{"num_hidden_layers": 13, "hidden_size": 448, "num_attention_heads": 7, "num_key_value_heads": 7, "head_dim": 64, "intermediate_size": 1792, "vocab_size": 2048, "hidden_act": "tanh_gelu", "norm": "layernorm", "norm_place": "pre", "norm_eps": 1e-05, "positions": "learned", "qk_norm": false, "attn_scale": 0.125, "bias": "all", "tie_word_embeddings": true, "parallel_block": false, "init": "normal", "init_std_qkv": 0.0279, "init_std_o": 0.00548, "init_std_up": 0.0279, "init_std_down": 0.00548, "optimizer": "ademamix", "learning_rate": 0.000154, "beta1": 0.9, "weight_decay": 0.61, "lr_head": 0.00392, "max_grad_norm": 0.5, "warmup_steps": 441, "schedule": "wsd", "decay_fraction": 0.595, "decay_shape": "sqrt", "final_lr_fraction": 0.0, "batch_tokens": 32768, "max_seq_len": 2048, "doc_mask": false, "z_loss": 0.0001, "train_tokens": 466000000, "max_steps": 14222, "dataset": "wikipedia_en"}
MLP neurons of a small language model. Each row is named by its layer, matrix (up: input weights) and neuron, and shows model dimensions 346-409. Each number is 200 + 20 x the weight over its row's rms, rounded and kept within 0 to 999.
A block is one neuron, or neurons of one layer that tend to fire together. After each block is what it responds to, as a language model described it from the Wikipedia text at the highest values.

L4.up55,192,214,220,209,182,209,211,191,202,203,204,186,195,189,204,194,221,205,193,195,205,224,196,191,162,183,228,224,206,189,192,176,230,219,214,196,231,195,187,199,164,198,207,223,179,216,204,186,190,184,214,178,194,193,198,231,191,174,194,221,210,213,210,189
L4.up129,170,192,205,206,195,137,223,190,211,190,199,201,239,170,209,208,202,217,204,173,190,171,218,209,200,178,159,180,209,213,194,196,183,212,184,183,199,216,202,223,218,197,212,205,221,168,207,177,167,220,184,183,219,189,242,185,212,210,222,189,185,195,188,189
L4.up325,154,178,227,185,207,181,196,191,215,197,155,215,210,177,249,197,196,228,215,176,190,201,210,214,198,206,212,199,193,214,210,187,236,181,185,181,198,216,195,171,201,219,198,215,201,178,243,208,185,182,203,213,166,179,213,222,199,150,203,194,234,207,205,227
L4.up415,167,217,240,220,196,176,221,205,230,205,191,186,201,153,197,198,206,243,209,192,176,239,214,204,209,239,205,189,187,148,210,194,255,189,204,229,201,220,192,200,227,191,220,188,214,183,209,162,178,202,210,217,194,173,253,210,216,171,217,187,213,173,204,203
L4.up489,192,215,209,209,196,180,244,200,194,228,186,199,182,208,163,216,162,207,197,197,205,213,200,186,196,231,204,197,250,213,187,196,207,230,235,222,218,217,228,206,197,172,231,187,211,182,189,193,200,182,202,203,184,200,204,220,202,176,185,208,207,185,191,191
L4.up888,209,204,208,240,196,205,245,223,234,190,203,167,229,187,179,163,187,218,201,175,200,221,207,203,217,187,197,218,198,161,195,215,221,164,197,217,233,231,166,173,214,190,231,180,196,183,204,201,196,235,167,198,221,150,213,191,224,190,219,179,233,190,221,236
L4.up922,196,242,191,173,150,200,212,189,186,153,140,183,183,206,215,182,181,231,196,235,203,174,231,203,206,198,222,220,219,183,212,166,225,218,202,223,190,204,204,177,237,221,214,193,205,220,208,176,163,207,217,189,209,231,212,187,188,209,180,185,210,187,201,238
L4.up1781,185,195,249,202,200,210,194,199,210,157,192,214,175,201,205,175,220,202,240,194,184,190,207,212,203,210,173,197,197,183,186,203,222,163,201,182,199,180,194,167,209,186,221,214,176,179,219,205,167,218,204,200,229,216,233,171,183,170,197,233,206,222,217,206
Responds to: Mid-word fragment completions

L4.up103,198,227,213,213,191,163,205,190,227,193,157,185,215,196,233,165,167,218,205,229,188,201,180,200,191,193,202,169,171,210,205,211,193,196,201,227,196,191,192,168,187,211,217,205,233,201,232,180,180,213,190,209,210,180,193,214,187,203,210,197,206,187,235,141
L4.up177,229,232,196,176,203,198,239,189,220,195,229,196,198,180,187,180,211,203,197,220,147,227,200,213,188,175,165,196,234,185,196,213,196,191,199,200,252,214,231,192,218,231,194,207,211,221,175,198,202,216,171,200,188,206,212,208,212,198,196,213,188,200,190,232
L4.up354,179,191,214,210,186,213,221,208,184,185,201,207,195,189,178,198,177,190,235,228,158,208,196,180,203,193,205,196,179,224,211,222,173,154,207,187,210,190,220,232,216,208,217,217,192,197,222,179,165,242,184,221,173,199,217,212,174,184,234,196,231,194,195,204
L4.up401,200,192,210,211,190,215,182,196,200,183,192,217,212,226,194,149,221,194,201,230,193,177,232,182,219,219,173,187,230,214,177,198,169,231,193,198,242,233,177,174,270,196,198,198,208,169,214,200,163,199,169,260,181,188,205,247,217,193,202,154,199,217,214,186
L4.up698,174,199,201,204,211,192,170,188,210,178,189,179,177,196,191,172,185,210,242,217,163,194,212,215,254,221,228,184,196,222,183,186,187,194,188,189,194,185,205,186,222,187,224,216,197,202,191,200,185,218,225,219,219,168,230,213,207,172,197,183,213,179,197,210
L4.up722,170,198,170,247,191,213,205,175,206,193,200,194,210,182,194,205,202,222,225,194,197,172,241,188,213,191,196,183,197,213,222,205,204,183,207,204,193,176,197,184,220,176,172,214,215,212,185,191,184,219,203,199,193,179,240,170,200,231,173,222,211,216,219,193
L4.up1712,204,233,179,185,202,201,187,209,249,207,208,204,219,205,204,214,194,207,203,235,174,200,210,182,193,231,196,176,194,199,177,196,193,203,219,189,195,176,196,179,223,189,255,195,212,202,183,208,184,193,211,212,168,195,225,196,220,194,212,208,183,207,167,218
L4.up1736,249,209,196,160,206,232,216,159,202,194,216,205,193,201,205,213,168,221,221,166,224,210,200,207,204,202,203,214,204,159,165,232,213,196,205,207,204,207,172,226,245,210,223,221,184,207,173,208,205,219,221,211,161,185,221,173,190,174,208,219,227,190,233,208
Responds to: Mid-word continuation pieces

L6.up544,209,203,198,234,208,205,185,232,226,224,176,223,208,239,163,187,211,214,270,223,165,188,216,207,211,215,180,188,163,222,203,215,174,183,184,204,198,160,214,186,216,186,215,207,174,234,172,173,185,156,231,190,204,181,207,197,204,191,160,180,227,182,224,189
L6.up1154,204,207,229,190,186,216,180,209,232,217,221,180,203,237,196,207,185,197,207,230,215,194,217,196,198,236,197,193,208,203,173,213,226,191,202,185,232,196,228,200,204,213,195,198,228,195,190,158,184,188,220,170,179,197,165,228,237,178,197,161,207,210,196,197
L6.up1171,229,186,179,224,202,216,205,205,169,223,210,208,171,234,213,215,215,227,235,162,220,216,204,222,193,200,185,191,186,203,203,189,213,199,161,209,211,215,203,188,237,211,200,176,164,204,232,171,194,158,201,185,196,203,206,212,204,172,205,201,179,170,202,169
L6.up1304,213,205,184,198,209,185,159,190,190,207,194,220,207,191,201,192,186,183,229,196,192,211,192,210,177,201,205,200,151,226,195,154,212,173,204,197,168,192,205,201,205,180,217,185,200,215,218,187,206,206,212,193,222,190,221,204,222,186,160,169,195,207,195,172
Responds to: Word-completing suffixes and possessives

L7.up326,187,221,202,183,186,204,190,209,253,210,226,195,228,182,168,188,213,198,180,178,210,230,208,189,214,212,201,205,178,152,218,214,185,202,183,190,168,235,209,204,213,226,143,195,243,207,183,211,196,187,167,197,195,169,224,188,201,193,223,213,221,189,211,212
L7.up744,168,238,211,182,201,223,160,188,190,196,212,219,229,170,217,222,149,208,200,168,208,220,221,189,204,212,177,171,229,179,226,195,217,225,189,192,210,221,176,191,198,224,186,228,206,231,223,220,166,213,197,185,203,196,241,174,192,189,218,193,211,191,186,171
Responds to: Mid-name word pieces

L6.up55,154,227,192,197,186,232,204,172,223,167,224,195,205,196,195,176,201,224,203,155,196,212,209,174,204,225,207,185,185,183,219,208,204,241,160,239,186,200,196,203,180,200,221,172,193,219,213,205,184,193,166,183,173,168,242,188,176,220,195,188,205,214,226,177
L6.up422,177,200,249,220,217,224,222,205,237,209,203,205,215,168,253,197,170,241,230,178,205,192,211,199,205,199,212,242,184,222,183,178,217,181,209,216,186,170,194,196,232,206,197,176,192,200,188,192,155,212,218,211,205,194,182,208,206,200,212,181,218,219,190,202
L6.up1431,198,209,207,216,186,218,210,192,206,179,223,224,216,189,208,183,186,196,208,137,175,175,213,196,209,224,213,193,171,225,189,221,240,199,198,174,210,207,223,183,221,179,179,241,177,187,236,228,199,201,219,200,190,227,187,208,162,151,224,223,212,151,218,216
L6.up1707,220,187,207,235,159,248,197,206,233,195,210,187,188,205,182,175,179,204,202,215,200,214,193,198,196,213,182,220,227,180,178,177,231,192,186,174,229,212,205,197,205,208,210,148,187,195,215,189,175,178,192,212,196,190,196,171,198,161,197,177,199,221,201,186
Responds to: Mid-word subword fragments

L7.up577,182,173,212,202,195,194,234,167,196,210,187,208,230,220,173,197,209,167,224,223,208,198,195,190,195,235,199,180,179,221,183,166,215,230,182,190,198,204,232,188,219,216,200,181,194,202,209,159,173,167,180,163,226,183,209,187,235,210,228,185,206,207,187,206
L7.up1400,178,214,214,208,132,181,183,195,168,198,187,184,249,190,189,189,206,190,244,225,221,203,227,203,171,212,205,202,166,176,191,195,181,234,200,176,191,196,197,183,228,190,230,204,213,200,210,220,177,196,210,207,198,217,197,146,234,179,222,197,182,210,213,208
Responds to: Sentence-opening "In"

L4.up29,149,194,264,175,190,227,204,207,202,210,196,193,199,176,215,220,195,204,165,209,204,205,246,213,204,230,175,185,228,239,199,177,206,190,192,202,206,170,193,221,208,234,220,167,226,196,199,179,210,196,171,228,189,185,215,197,235,226,234,225,210,205,172,200
L4.up78,216,196,189,215,178,204,203,178,173,221,192,162,223,192,218,206,217,177,198,208,201,229,250,196,201,216,177,210,200,175,194,196,221,215,194,210,212,213,210,189,202,190,210,185,190,173,213,215,176,189,205,196,206,229,209,221,231,183,156,194,199,193,184,199
L4.up379,180,180,225,196,190,230,230,185,221,198,169,242,205,147,216,184,203,215,205,208,203,203,205,191,176,200,193,175,186,180,169,202,198,229,214,183,187,161,213,185,176,226,212,225,226,222,173,182,180,204,191,224,182,179,210,180,214,204,224,175,203,217,214,160
L4.up383,164,188,204,198,214,214,196,199,196,188,172,228,221,167,205,178,201,215,210,191,203,178,210,217,214,174,183,208,215,237,238,187,217,218,216,194,213,177,215,187,188,225,177,189,219,131,169,197,166,217,222,238,191,200,171,223,211,213,198,201,191,206,208,175
L4.up542,195,204,250,224,204,204,197,199,229,193,225,259,196,199,198,189,234,203,210,190,183,193,231,220,211,206,174,206,196,232,192,247,212,209,220,201,192,219,227,179,176,231,190,219,204,215,203,218,187,184,205,213,188,194,210,194,196,174,207,180,216,184,231,210
L4.up825,174,207,234,181,203,219,213,183,217,193,185,212,209,185,206,165,216,181,232,196,188,219,231,230,198,217,175,199,182,220,208,187,196,216,206,202,217,209,188,209,203,232,190,206,205,196,188,217,159,181,184,214,157,194,210,216,198,190,217,207,199,185,190,167
L4.up1120,195,236,201,222,161,145,188,167,187,176,163,243,252,187,226,186,243,198,204,205,199,196,231,226,177,218,192,202,226,203,232,160,197,209,200,227,195,224,238,183,201,205,221,202,241,176,212,211,208,173,195,169,201,182,192,241,168,196,207,235,196,190,189,207
L4.up1683,207,213,217,217,205,213,192,197,200,174,209,243,223,195,197,166,184,184,199,205,201,190,200,260,196,227,198,195,194,143,200,153,194,236,200,207,199,189,182,182,197,208,186,215,260,191,172,241,205,183,244,220,189,196,210,180,203,197,213,203,186,196,243,196
Responds to: Mid-word continuation pieces

L7.up94,226,220,195,189,218,207,158,194,216,188,222,243,181,187,159,185,164,209,206,195,212,214,204,215,223,193,209,173,193,228,227,220,221,228,221,210,173,204,200,191,190,181,214,161,209,186,197,203,218,185,204,211,198,166,238,250,223,183,203,203,215,187,194,171
L7.up1508,203,199,231,168,203,172,165,175,212,183,174,225,199,156,172,207,234,175,194,179,203,226,197,200,186,207,166,172,181,202,210,191,201,213,219,186,239,218,175,171,209,191,188,208,185,175,198,232,197,170,216,177,193,226,224,229,187,173,218,217,180,225,224,200
Responds to: Mid-word verb continuations

L6.up429,220,167,222,202,172,237,195,199,185,183,181,211,219,194,228,186,199,167,210,196,187,205,237,219,192,230,194,175,223,189,157,148,167,173,222,221,223,199,194,213,200,217,188,238,175,223,196,171,229,208,185,200,172,197,171,218,204,194,230,173,197,203,214,177
L6.up666,197,189,220,181,150,212,217,217,204,175,196,179,215,217,247,184,208,172,187,191,177,176,200,192,207,259,206,202,205,170,184,195,182,186,205,209,233,197,214,192,205,212,209,183,207,207,199,220,171,207,187,226,225,169,180,187,204,222,217,207,203,197,239,181
L6.up1638,149,174,193,202,221,185,216,198,199,206,193,227,240,161,211,215,203,217,217,181,207,211,205,234,171,201,234,197,198,192,153,160,168,205,224,210,199,210,192,162,188,208,228,204,206,191,225,237,195,201,180,178,210,213,182,225,208,179,205,209,204,189,225,190
L6.up1696,184,199,212,219,209,210,179,173,199,167,222,183,217,187,204,193,221,225,156,166,194,185,212,220,227,215,203,194,211,184,201,201,193,177,193,201,235,181,214,179,166,235,193,199,236,189,243,189,237,189,189,194,234,158,214,215,187,198,193,231,184,175,235,216
Responds to: Early mid-word fragments